Weights of a small transformer language model.
Architecture: RMSNorm before each block, rotary positions, no biases in attention or MLP, untied embeddings, normalized queries and keys, attention and MLP in parallel, capped logits.
MLP neurons of a small language model. Each row is named by its layer, matrix (down: output weights) and neuron, and shows model dimensions 384-511. Each number is 50 + 12 x the weight over its row's rms, rounded and kept within 0 to 99.
After each neuron's rows, "fires before" lists the tokens most often just after its 100 highest values on Wikipedia text that the model never trained on.

L5.down337:49 47 81 38 43 50 43 49 52 66 39 44 45 39 46 23 57 58 49 72 49 75 78 33 24 26 60 43 48 51 56 49 46 40 53 52 31 43 46 58 39 46 44 43 55 49 59 40 70 49 46 31 49 53 34 55 49 55 65 46 37 56 56 56 89 66 69 44 36 49 53 56 52 47 59 41 63 47 49 48 62 69 65 43 56 59 65 35 62 61 51 56 38 61 45 39 74 40 49 61 53 46 51 51 39 50 64 42 51 56 49 53 68 71 43 54 55 51 40 42 38 35 41 59 62 52 56 26
fires before: "-", "19"

L4.down1197:50 70 44 61 48 41 51 45 36 66 41 62 41 63 53 35 37 68 68 63 43 46 49 62 40 39 57 30 41 67 61 55 51 63 42 42 35 40 45 68 47 39 54 59 74 39 40 55 69 31 62 57 30 50 33 43 39 56 35 39 48 55 54 48 52 63 71 53 41 35 46 47 48 69 64 57 55 17 53 55 46 54 57 47 40 54 72 85 57 39 43 54 63 50 46 45 61 50 29 29 48 68 65 51 52 72 29 41 43 50 56 44 63 52 42 13 31 42 44 53 52 73 64 63 28 61 40 59
fires before: " |", ";", "+", " 0"

L4.down444:56 59 47 56 58 44 53 48 54 26 55 44 54 25 57 42 51 64 40 50 49 45 47 57 44 63 39 47 37 56 57 49 55 43 47 40 70 47 61 63 59 40 55 50 35 59 42 52 43 44 74 68 26 62 39 45 37 36 51 60 53 59 43 53 51 36 63 50 49 69 43 50 58 44 48 37 37 20 69 49 69 38 64 65 49 50 74 72 35 54 70 49 43 42 50 38 54 51 48 39 41 39 44 48 46 55 32 57 72 59 45 36 60 63 42 49 43 28 60 48 46 28 50 43 40 47 61 61
fires before: ",", "\n", "\n ", "\n\n", " ("

L6.down296:23 42 44 65 56 53 58 48 68 49 61 57 63 63 56 59 56 30 53 56 58 47 48 46 39 60 54 59 35 61 69 56 52 68 52 26 52 38 24 50 48 34 52 46 49 59 47 37 62 47 39 61 50 57 49 41 54 41 41 34 51 31 50 35 59 80 42 70 38 63 49 33 42 43 43 67 51 46 55 41 46 49 38 37 61 60 61 55 57 56 49 72 54 42 28 53 54 52 29 60 38 66 48 54 45 49 56 28 62 74 41 68 51 52 36 40 44 64 72 50 50 33 88 64 31 63 57 61
fires before: "\n\n", "\n", "  ", "–", " The"

L3.down1245:79 40 66 59 47 73 46 45 66 52 38 37 60 50 45 53 48 58 46 61 27 52 50 33 43 16 37 24 55 44 40 49 42 63 28 50 48 59 64 53 73 56 40 52 44 42 52 47 51 52 58 43 49 72 59 46 50 52 57 42 49 51 58 53 48 43 48 54 44 58 47 48 57 52 51 33 57 47 57 51 55 38 48 40 58 41 44 50 67 56 48 47 63 39 57 62 56 38 33 45 61 63 62 39 27 51 57 41 43 34 53 38 54 53 39 40 34 67 45 41 23 37 73 81 53 53 62 21
fires before: "="

L4.down519:67 55 25 60 68 58 51 43 76 43 37 55 58 40 57 38 57 50 31 55 47 64 38 51 53 59 53 36 28 33 60 23 64 49 47 28 59 37 42 58 49 48 46 68 65 75 45 50 56 48 43 37 51 33 50 57 39 38 57 55 50 36 28 51 56 60 60 52 40 51 61 45 34 63 44 45 75 57 82 74 44 45 74 43 51 41 43 57 52 63 56 50 42 16 66 39 51 60 53 62 47 58 55 66 53 59 29 42 25 71 49 52 40 52 39 56 37 69 55 66 60 49 54 34 49 39 47 49
fires before: " |", ";", " draw"

L6.down985:46 53 56 32 45 66 47 58 54 47 59 49 49 48 19 49 73 47 37 54 57 39 57 29 57 54 42 48 52 46 47 61 70 42 69 43 17 47 63 72 45 84 52 56 41 65 57 29 19 39 32 47 55 49 84 49 46 55 42 53 38 69 51 40 66 52 50 61 69 50 29 41 58 59 78 61 74 41 53 48 39 57 63 43 37 53 47 36 32 28 48 52 70 36 45 50 50 48 35 57 32 63 27 51 52 51 30 67 36 53 28 52 56 42 35 47 69 63 55 43 65 81 59 59 48 47 38 51
fires before: " |", ".", ";", ","

L5.down523:45 47 44 34 43 62 52 41 70 41 60 48 52 41 55 44 57 38 37 60 55 51 46 67 13 48 52 41 51 41 58 54 31 41 54 35 46 53 62 72 55 47 50 46 43 52 36 68 89 29 54 71 65 50 59 44 74 45 14 23 64 49 54 53 52 34 47 51 58 53 44 75 46 47 64 47 62 26 42 44 58 51 47 26 45 51 48 47 51 40 60 50 47 67 23 55 48 73 39 32 45 37 58 49 59 56 47 50 46 67 52 56 55 48 41 64 54 55 46 34 52 47 54 63 49 51 50 52
fires before: " |", ".", " ranking"

L3.down434:61 57 53 42 49 78 46 60 43 47 50 48 51 52 57 39 39 64 24 36 66 51 33 50 48 60 59 44 37 34 52 42 54 65 52 53 54 50 45 68 65 60 61 63 55 49 54 35 46 40 68 29 43 75 40 55 47 51 58 47 48 50 58 43 57 88 41 65 30 53 51 50 68 43 43 68 49 43 43 54 44 50 56 46 56 68 37 35 42 34 56 51 77 43 67 41 66 32 57 61 42 53 45 46 52 79 30 39 53 53 27 51 44 55 51 32 29 61 36 51 40 55 45 52 51 39 48 38
fires before: "=", "\n\n", "\n", " in"

L5.down814:47 24 44 54 32 49 45 36 37 52 68 47 45 19 47 29 38 57 44 46 40 45 55 53 65 63 30 40 54 51 45 50 47 56 66 49 52 39 57 54 49 21 32 48 67 44 33 24 59 75 41 46 55 51 58 40 22 73 49 39 31 43 52 46 47 45 37 41 36 40 39 33 64 52 64 44 47 68 52 48 49 48 52 52 42 48 32 75 48 35 40 80 66 54 43 41 54 46 44 55 48 68 41 46 46 34 45 50 39 62 36 30 53 33 60 52 63 47 54 60 55 40 62 33 37 58 41 63
fires before: " |", " (", "."

L3.down984:53 45 50 57 33 46 48 33 41 54 37 43 54 58 53 62 57 42 58 50 68 24 62 25 46 24 47 24 53 40 41 63 62 69 53 56 45 32 33 47 63 78 66 52 46 69 50 50 49 39 61 45 46 61 52 33 48 53 51 71 47 46 62 57 60 37 37 50 40 67 47 41 60 36 58 54 65 45 33 33 44 56 46 41 47 55 33 50 45 65 48 37 59 48 50 21 54 44 52 57 52 52 64 33 61 62 59 39 39 59 37 61 55 71 51 42 39 49 46 38 42 65 55 55 51 44 63 27
fires before: "="

L4.down1493:59 49 42 57 57 52 35 51 50 36 43 49 34 45 49 62 57 70 43 59 49 52 31 46 39 37 38 34 50 36 38 35 59 45 35 38 51 62 60 51 55 36 40 36 54 74 41 60 53 40 55 60 35 49 47 33 50 44 59 54 46 48 33 60 46 55 58 41 57 45 13 55 50 38 55 67 52 36 49 52 71 49 57 62 56 51 50 44 62 57 47 29 55 40 45 41 66 49 67 60 66 69 42 44 62 58 32 63 40 75 34 41 29 43 49 58 56 45 60 42 43 33 21 53 44 64 93 65
fires before: ",", "\n", "\n ", " (", "\n\n", "s"

L3.down52:59 42 47 29 52 48 47 49 46 31 64 62 58 41 63 44 40 49 49 65 48 59 68 48 33 34 34 56 56 44 43 63 37 52 55 52 22 18 82 28 51 47 38 60 43 66 62 69 30 59 61 52 72 43 69 32 36 60 60 46 52 38 52 44 46 39 75 69 52 45 66 59 35 55 40 38 44 51 33 48 60 27 72 69 48 46 49 53 50 68 37 33 56 46 60 46 46 46 71 54 53 54 54 70 31 43 34 56 33 39 80 43 57 53 62 35 37 49 59 53 57 69 52 28 58 82 36 31
fires before: "-", "\n", "uki", "|", " 7"

L5.down1050:63 51 76 61 50 50 37 62 22 58 17 36 39 47 44 49 62 48 59 60 48 25 49 56 45 44 49 49 48 56 29 53 48 54 46 61 45 32 36 56 60 62 39 25 48 69 55 62 57 54 38 53 47 39 49 55 52 53 67 65 74 52 49 39 65 32 51 54 49 32 51 46 46 54 46 48 70 65 56 32 43 64 64 42 41 29 57 40 40 58 59 42 35 41 49 31 41 34 60 51 53 39 68 58 48 54 70 52 42 44 41 42 54 64 51 29 29 71 34 45 52 57 53 34 59 65 44 56
fires before: "="

L4.down416:43 37 47 44 46 33 39 53 57 50 65 67 40 55 50 47 61 36 45 34 53 57 22 57 60 55 70 49 42 58 48 43 49 50 42 50 51 37 67 48 49 45 31 43 36 44 60 71 48 29 75 37 57 40 39 51 42 47 49 60 54 37 56 44 53 57 31 51 61 56 48 53 38 61 63 35 58 48 56 45 52 49 44 32 63 42 50 50 46 53 57 42 57 55 62 49 55 65 26 64 50 32 57 31 43 49 50 49 38 48 54 82 61 50 44 60 40 59 49 33 41 50 36 52 45 20 48 57
fires before: " 0", " 1", " —", "\n", " 2", " 3"

L6.down243:55 37 43 56 35 65 64 60 56 52 61 44 25 50 39 59 57 46 63 44 22 48 51 35 47 49 59 48 45 62 44 50 61 39 47 58 47 62 50 33 27 17 51 68 41 45 31 31 49 44 45 45 65 53 37 55 65 45 44 45 47 55 50 35 66 62 42 48 28 62 57 44 46 53 71 41 72 44 60 64 57 47 46 70 58 56 59 71 61 38 49 64 63 44 35 61 33 40 54 50 48 29 76 68 49 53 54 51 26 50 49 60 31 42 55 48 62 63 59 53 65 55 38 61 55 57 37 58
fires before: " |", " a", " an", ":"

L3.down1396:48 55 55 47 65 42 59 54 62 43 64 47 57 65 58 76 58 25 63 50 41 45 51 65 22 50 89 59 56 58 50 59 30 72 25 27 70 40 29 46 39 39 40 29 63 74 53 63 44 48 16 72 38 32 39 52 50 40 48 30 58 64 26 47 47 51 75 42 29 54 41 31 38 42 42 61 44 38 51 47 38 35 49 42 45 48 35 41 33 33 48 51 37 44 35 54 41 58 58 64 48 63 61 33 46 43 52 51 54 47 40 52 43 55 47 53 28 26 49 60 42 46 59 51 70 58 57 30
fires before: "|", "\n", "  "

L5.down542:54 27 42 65 29 72 46 43 43 55 50 49 45 51 43 24 49 37 47 62 54 18 78 36 36 48 48 53 57 42 39 54 46 40 38 47 43 50 39 45 60 60 53 59 35 50 52 50 62 41 29 38 38 40 45 40 66 39 56 66 62 31 54 42 48 40 53 51 56 51 19 73 49 56 66 51 75 62 38 56 56 44 51 41 43 53 45 51 54 49 62 38 41 56 42 14 62 44 70 47 63 43 54 50 54 50 46 52 29 51 34 42 50 43 47 54 49 49 49 29 52 64 40 68 21 31 72 71
fires before: " |", " (", "%"

L4.down941:64 57 71 54 58 19 31 36 48 40 50 55 31 41 47 47 51 34 60 34 52 52 51 45 45 69 60 47 51 64 64 37 54 66 34 41 27 57 56 43 45 42 22 41 56 66 41 50 64 68 38 30 57 56 56 39 39 54 54 51 49 59 49 53 40 22 51 46 45 40 70 58 33 52 42 50 59 58 53 69 44 51 35 69 58 56 37 47 33 42 48 57 76 42 38 65 54 52 41 20 44 59 29 42 44 46 52 57 46 44 47 51 58 29 66 47 57 52 40 61 68 45 52 45 69 36 49 45
fires before: " |", ";"

L6.down905:44 48 43 49 58 55 55 52 55 77 55 54 35 62 41 25 37 73 54 54 36 55 58 71 40 65 44 76 50 59 45 45 46 47 70 53 39 54 59 45 68 48 61 56 63 63 46 46 40 34 50 36 49 55 45 60 42 28 31 50 72 41 54 32 47 41 52 57 55 46 50 49 56 43 60 36 44 69 40 77 36 48 50 50 62 39 65 65 56 51 57 49 40 58 52 41 45 44 55 52 34 59 57 39 46 45 42 48 45 49 59 25 49 60 57 64 31 58 59 55 44 47 51 47 36 44 33 39
fires before: " the", " a"

L4.down217:53 59 42 44 48 49 52 52 51 51 72 56 20 78 51 28 72 45 61 25 39 43 43 40 27 37 69 57 35 66 60 31 35 59 42 32 53 52 51 57 61 49 34 31 51 53 49 48 51 45 63 41 36 54 50 41 59 92 74 74 45 58 50 42 52 55 45 55 50 54 51 63 35 65 56 54 22 47 37 50 49 41 44 40 52 29 62 64 20 54 33 48 63 62 61 38 70 56 36 50 58 38 53 43 45 43 61 52 57 54 51 48 48 64 38 49 42 42 46 64 59 45 50 55 58 42 61 51
fires before: " 0", "\n", " 1", " 2", " —", " 4"

L3.down1148:50 48 50 46 51 67 61 51 51 25 87 43 44 44 50 43 52 46 28 41 49 62 52 40 39 48 54 54 58 44 47 68 36 77 54 57 53 50 41 44 47 58 54 29 42 26 46 60 40 51 35 38 48 55 65 30 55 45 56 35 51 37 45 74 70 53 58 66 45 58 52 35 84 64 50 41 60 49 38 55 73 71 37 55 53 59 69 62 38 59 74 49 60 54 45 50 51 48 27 51 57 59 53 36 49 57 45 53 43 39 44 42 27 45 27 83 37 68 43 80 54 56 65 53 58 51 57 49
fires before: ",", ".", " and", " in"

L4.down276:67 55 33 54 49 59 53 31 56 46 45 33 64 60 34 60 45 36 52 55 45 47 57 37 31 23 51 12 59 68 54 50 92 76 53 67 75 65 54 56 35 45 46 46 39 53 66 38 63 33 56 46 58 37 72 36 38 48 44 60 35 74 51 75 54 55 32 51 44 53 39 44 45 40 50 53 56 33 43 60 60 52 44 46 50 41 48 50 33 55 31 40 57 52 59 41 60 41 43 57 59 66 60 52 39 60 52 54 61 46 46 35 53 64 59 37 44 53 43 31 40 52 71 58 56 58 40 46
fires before: "="

L6.down1107:35 45 61 54 49 50 62 29 61 62 36 35 57 67 61 59 41 55 53 64 47 43 53 38 45 45 47 62 50 52 54 50 52 53 72 42 45 61 47 60 43 68 68 48 59 55 45 58 59 43 36 80 55 57 63 57 53 57 56 73 64 30 65 57 50 42 18 75 57 50 58 60 41 45 67 46 43 46 45 64 48 54 70 43 57 54 34 78 36 79 33 36 47 31 80 48 55 55 44 43 48 65 72 75 63 53 45 44 55 53 45 69 56 79 55 50 39 41 54 59 62 33 48 56 42 37 62 44
fires before: "|"

L5.down311:33 26 48 36 41 54 40 34 25 58 81 30 49 56 52 70 72 58 58 51 46 49 79 38 66 50 25 63 50 57 49 47 39 55 57 55 25 53 57 50 67 47 46 65 57 67 40 31 63 61 48 65 53 63 58 66 46 60 44 51 42 81 50 62 47 47 45 47 58 44 27 42 61 60 70 51 54 58 34 33 43 62 32 55 42 48 41 27 57 29 24 41 41 79 41 50 60 46 48 69 45 53 54 34 53 32 57 47 37 40 43 33 78 41 62 28 63 44 62 48 46 37 29 51 53 43 26 68
fires before: " |", ".", ","

L5.down71:87 58 66 33 68 35 67 54 86 60 36 53 41 57 42 57 48 50 45 61 49 68 61 48 35 46 53 39 53 48 63 61 53 33 67 59 63 39 44 56 56 34 33 27 38 35 56 58 58 66 56 55 58 74 61 38 26 58 38 54 55 30 42 71 46 63 57 28 42 56 44 52 55 39 62 61 55 46 53 27 42 71 52 50 48 52 30 59 75 63 35 49 60 47 54 39 48 59 44 59 45 52 57 25 27 55 49 26 53 52 49 50 45 64 51 40 27 47 57 52 64 36 52 55 28 65 64 32
fires before: " 0", " 2", " 1", " 3"

L4.down616:20 38 40 46 46 38 54 45 55 45 51 49 56 47 58 42 42 75 43 55 51 56 56 42 31 33 63 57 60 26 51 75 30 20 55 50 56 58 55 66 55 69 37 53 65 61 59 67 60 53 61 26 37 68 33 42 51 55 32 57 53 36 34 44 39 75 59 65 45 64 47 45 56 42 55 59 57 49 54 54 44 52 60 40 53 33 58 37 58 53 54 51 59 27 55 58 52 32 73 45 49 49 47 47 56 53 55 59 55 58 48 53 49 58 50 63 32 42 27 29 51 64 34 48 64 55 72 47
fires before: ";", " |", "1", "0"

L5.down1392:67 75 37 30 57 60 50 70 53 28 65 69 50 28 68 42 54 40 41 57 58 53 46 70 43 47 46 65 52 43 43 51 57 43 54 44 27 51 48 51 42 25 69 65 55 51 72 39 46 55 63 57 64 50 53 38 73 45 47 64 20 39 64 51 51 70 40 30 55 37 54 66 45 68 34 44 47 54 66 48 50 44 61 47 45 37 68 60 52 50 43 42 65 50 45 50 51 53 82 66 36 34 60 68 42 45 40 55 60 28 75 43 34 90 38 31 59 48 38 43 59 71 50 29 43 43 72 65
fires before: " |", ":", " ("

L3.down789:72 41 53 50 55 55 44 50 44 49 44 45 46 40 44 51 46 62 36 56 21 49 61 57 57 41 51 49 61 68 41 48 54 36 61 51 27 31 32 48 27 44 56 37 40 58 51 49 51 37 40 42 60 70 55 63 49 74 54 38 31 38 59 44 68 59 47 63 59 46 47 45 50 57 50 63 43 34 41 50 56 37 40 50 67 58 53 29 53 58 25 62 58 55 67 38 60 51 41 47 58 58 56 65 32 60 44 44 33 57 48 53 49 48 64 33 44 33 51 56 32 46 53 37 57 58 38 39
fires before: "-", "|"

L5.down1068:66 56 50 71 63 51 62 60 44 70 51 63 50 32 62 57 55 63 43 55 58 47 49 46 50 77 60 44 53 55 66 44 63 65 36 39 47 52 43 66 56 42 59 57 48 62 50 80 58 66 46 60 37 61 40 54 53 55 53 53 43 54 41 39 59 56 72 35 40 29 28 58 39 61 41 40 66 64 68 49 41 59 45 33 47 54 57 41 46 53 56 43 46 31 49 49 57 46 71 68 52 43 44 68 46 54 36 70 59 54 50 41 60 72 37 35 25 61 50 42 52 56 42 61 43 63 64 71
fires before: " |", " (", ",", ";"

L3.down1253:61 40 49 56 89 46 59 55 45 32 58 59 75 57 33 24 54 62 35 62 35 33 55 50 60 38 45 40 43 52 62 78 42 45 53 52 24 38 57 46 61 30 59 32 54 49 51 44 39 53 64 54 55 54 45 52 63 45 81 62 41 76 43 48 55 41 48 55 53 63 51 44 32 58 50 40 62 26 27 59 54 36 46 74 51 50 53 36 48 45 55 46 65 57 33 54 44 62 33 34 38 32 61 50 49 27 58 59 49 36 76 45 48 29 41 31 50 53 54 67 33 37 31 28 43 47 16 54
fires before: "|", " |"

L4.down1220:45 47 53 54 37 56 60 57 47 42 48 56 48 31 50 61 34 80 53 26 37 48 60 39 28 43 43 55 59 39 64 48 40 35 61 72 40 38 36 53 48 53 32 59 47 37 58 32 41 64 31 55 44 54 69 37 31 47 65 88 52 65 47 52 37 43 54 53 39 75 53 53 52 49 55 40 60 54 36 44 52 43 46 37 52 50 34 59 54 57 44 51 52 45 66 58 36 66 36 39 33 39 33 44 56 48 44 51 31 20 70 48 57 56 68 50 58 51 60 62 38 53 52 53 36 14 55 60
fires before: "|"

L4.down593:59 54 48 53 44 84 52 28 25 50 58 49 55 36 62 53 36 40 31 36 54 38 46 54 79 63 38 40 33 53 54 62 67 48 73 46 39 49 22 70 27 37 63 36 54 42 50 54 46 65 39 36 62 48 61 33 47 49 55 59 34 51 44 38 58 54 55 36 58 47 47 33 61 49 54 38 59 44 47 45 65 41 66 52 54 55 34 42 50 52 44 50 42 47 45 51 56 63 49 55 49 46 87 46 63 54 45 37 29 51 45 42 57 23 43 46 46 34 48 56 52 35 49 39 51 58 82 55
fires before: " by", " to", " in", " that", " as", "."

L6.down1451:36 45 39 39 53 56 52 77 22 49 40 78 51 66 43 49 32 60 56 70 50 36 56 54 34 36 37 61 44 39 42 36 38 50 52 32 49 42 32 54 59 41 53 59 49 41 33 41 37 48 35 31 31 62 39 42 60 57 38 46 51 60 72 61 50 57 53 62 49 74 57 46 60 56 64 16 37 56 51 48 46 58 49 48 52 49 74 67 56 46 71 50 55 55 72 43 21 45 51 49 53 56 54 78 63 40 47 28 50 39 35 40 40 62 37 53 40 48 77 49 52 76 64 65 51 15 36 59
fires before: ",", " he", " the"

L4.down1310:48 43 54 53 58 63 58 29 37 38 51 73 45 38 55 46 71 52 83 32 61 41 64 60 23 54 37 46 49 59 34 52 61 50 65 45 62 32 52 53 23 50 55 51 48 45 26 38 53 41 53 51 28 46 53 45 67 47 56 39 67 52 54 53 50 62 46 62 69 49 45 62 47 58 40 49 52 69 49 63 70 43 51 55 53 74 57 48 40 49 60 54 57 45 41 55 30 46 35 64 60 51 53 48 54 44 54 53 64 73 35 46 43 34 28 27 69 67 62 54 59 36 39 29 65 42 39 68
fires before: " |", " 1"

L4.down1142:46 56 43 63 37 80 47 64 40 45 67 36 46 31 49 60 61 30 64 57 47 41 51 30 64 73 32 68 42 51 43 54 49 29 58 44 54 52 66 39 68 52 56 67 49 62 38 39 38 55 56 43 42 50 55 46 46 55 62 39 63 47 43 29 45 43 39 52 43 48 35 45 54 67 58 47 61 59 48 50 53 54 52 62 50 20 69 58 54 39 39 60 37 77 49 77 53 41 55 81 55 47 67 49 43 38 65 54 57 39 55 33 55 49 42 48 63 41 64 59 56 52 52 53 39 65 52 46
fires before: " |", ")", ".", ","

L6.down237:42 32 67 49 47 50 45 83 32 61 48 52 47 42 31 36 39 58 38 57 43 33 59 46 48 24 58 45 49 51 32 51 54 49 39 74 28 45 37 60 31 61 40 56 39 54 50 41 34 55 46 43 45 60 55 63 45 53 47 60 39 62 40 61 48 50 64 57 55 47 62 56 41 35 62 51 30 55 48 33 48 45 47 59 58 45 74 50 60 49 58 82 59 61 51 44 71 51 41 47 56 44 42 40 43 42 36 44 48 62 34 47 69 49 37 39 63 43 59 73 39 37 58 52 35 59 47 43
fires before: "-", "|", "\n\n"

L3.down1252:64 35 50 52 51 55 71 50 63 51 48 61 48 54 49 56 50 44 50 39 50 44 54 31 39 62 33 82 50 53 80 43 56 56 38 51 58 23 34 35 50 58 63 66 46 54 42 21 58 51 46 33 47 36 46 59 44 35 41 40 62 45 61 46 57 54 49 54 24 50 57 54 53 58 34 22 57 58 33 54 51 52 47 53 40 36 48 68 49 61 45 56 57 50 51 31 49 55 22 19 66 68 46 37 41 51 45 34 57 44 43 70 45 65 28 53 34 20 43 49 37 74 60 56 50 36 38 56
fires before: " |", ",", "6", "umb", "wa"

L5.down1162:55 54 77 49 55 48 74 45 40 35 53 51 64 38 49 53 54 66 48 51 81 39 77 40 47 69 34 45 40 55 57 68 63 52 66 61 53 42 67 31 53 39 33 63 42 39 46 65 31 56 52 55 60 45 40 68 46 65 58 44 46 28 34 54 44 57 43 34 44 72 49 35 47 29 59 67 67 52 61 48 47 46 46 39 66 34 56 45 65 62 36 37 69 42 53 42 59 46 48 50 54 63 48 43 41 68 59 29 51 52 54 62 46 59 10 40 45 51 50 43 40 45 41 41 31 52 54 40
fires before: " 0", " 2", " 1", " 3"

L6.down1409:48 35 57 63 57 43 63 56 32 62 75 48 43 45 48 58 46 42 44 64 39 38 28 39 41 63 48 86 55 46 46 49 64 30 57 62 52 24 38 39 47 57 57 59 30 44 43 58 47 42 35 22 41 43 40 64 49 58 54 21 56 57 51 34 51 39 44 58 51 45 42 51 57 35 46 60 63 48 32 49 63 59 54 51 48 46 48 34 64 51 65 51 15 69 63 50 44 44 54 32 76 57 38 64 40 52 43 72 50 43 72 28 58 51 50 48 47 47 42 63 54 40 50 51 22 35 54 49
fires before: "-", " |", " (", ")", "  ", "%"

L6.down1003:48 25 62 66 47 51 41 51 67 44 47 46 59 50 45 46 27 68 32 20 62 55 47 50 48 38 39 31 40 43 77 45 58 52 54 49 49 32 55 27 32 48 44 46 50 25 58 41 34 53 40 44 59 33 61 24 52 68 59 77 64 46 46 43 41 44 47 49 45 72 53 51 47 53 52 36 56 43 44 40 44 52 44 61 41 59 64 52 37 47 25 60 65 60 50 52 59 32 32 37 58 60 41 63 59 48 46 57 53 37 70 41 53 36 41 46 72 69 40 66 46 50 38 62 63 70 34 60
fires before: "|", " |", "  "

L5.down1396:53 48 44 32 43 52 74 44 52 60 46 32 50 38 76 33 44 61 26 47 48 59 45 31 50 58 20 54 49 28 43 69 34 61 54 57 60 57 70 68 53 43 58 82 49 61 39 62 50 50 72 68 42 73 55 72 41 25 39 37 63 45 59 45 50 37 54 58 51 53 32 31 40 63 59 44 48 39 41 37 68 53 61 78 71 41 58 69 56 52 53 30 55 61 50 70 40 52 57 39 50 48 54 72 48 57 41 64 59 49 57 55 36 59 35 47 41 48 59 71 46 33 29 67 52 39 70 65
fires before: "|", "orm"

L5.down1026:52 54 48 40 50 41 74 47 59 50 54 41 26 29 49 78 66 35 66 28 42 54 52 52 43 46 43 59 69 74 31 41 39 56 54 62 40 42 49 63 31 32 48 40 46 48 36 50 43 40 71 52 40 44 28 35 58 52 25 35 68 41 64 54 48 45 56 45 63 69 52 61 49 32 69 41 41 64 51 62 51 49 35 57 53 36 61 52 37 41 52 51 79 43 32 58 42 60 53 39 30 40 63 38 55 56 52 49 39 51 45 48 34 51 56 45 51 53 54 62 64 67 34 73 49 36 19 52
fires before: " |", ".", "%"

L4.down578:48 33 40 47 56 40 48 71 48 34 56 53 61 46 33 64 40 59 37 66 53 42 57 69 44 59 70 27 45 41 53 45 20 53 25 44 57 62 40 60 48 58 38 59 50 52 45 62 29 63 38 33 59 47 42 64 40 56 49 25 65 40 55 44 50 61 45 48 71 54 45 42 44 54 59 34 46 53 66 52 39 67 61 28 46 60 44 37 49 40 75 61 53 37 43 53 54 59 52 40 46 55 22 47 30 28 48 54 36 55 63 45 43 66 70 46 73 34 53 70 55 45 63 67 61 33 46 57
fires before: "|", " |", "00", "0", ","

L4.down652:57 47 59 44 68 44 50 70 45 31 42 39 42 59 58 61 46 69 64 50 53 50 36 36 45 70 25 51 49 27 58 76 46 38 65 44 55 76 58 49 49 50 42 40 43 47 36 67 53 53 37 41 35 47 52 42 38 42 38 20 42 19 45 55 33 63 47 29 38 69 59 42 50 55 61 64 62 44 52 48 74 49 43 65 41 64 43 55 29 46 54 62 56 49 63 55 56 65 38 54 39 66 56 37 50 58 54 41 41 44 46 39 34 20 58 61 72 72 37 56 80 49 54 65 46 66 63 61
fires before: ".", ",", " and"

L6.down921:50 41 42 52 48 51 54 60 45 48 50 70 60 51 26 43 47 50 49 48 53 44 46 51 33 64 66 42 69 53 51 71 49 67 50 44 37 43 54 69 79 37 47 52 54 52 41 66 53 52 34 60 41 68 53 58 37 31 24 45 38 37 27 52 42 39 65 64 51 63 48 53 66 44 64 60 55 41 48 20 46 74 63 63 63 30 60 54 41 45 38 64 49 29 37 31 63 23 49 59 51 55 54 52 71 53 29 47 33 56 38 41 47 63 54 50 26 47 48 55 58 68 64 73 48 50 45 51
fires before: " |", ";", " in", "|", " debut"

L5.down264:49 67 66 63 65 27 54 48 46 47 59 42 47 75 68 42 16 65 50 46 57 12 58 46 41 66 48 29 47 56 43 44 48 45 31 44 42 39 44 25 61 53 37 35 46 53 56 55 58 53 37 75 56 38 63 28 47 52 36 57 61 40 38 63 57 64 62 62 53 53 28 44 41 46 61 30 61 75 66 45 39 53 63 32 36 73 43 42 44 46 65 26 30 35 52 53 32 37 58 59 63 32 47 60 52 46 50 38 32 56 51 45 51 54 30 44 61 67 62 57 74 57 53 70 69 57 48 65
fires before: " |", " (", ";"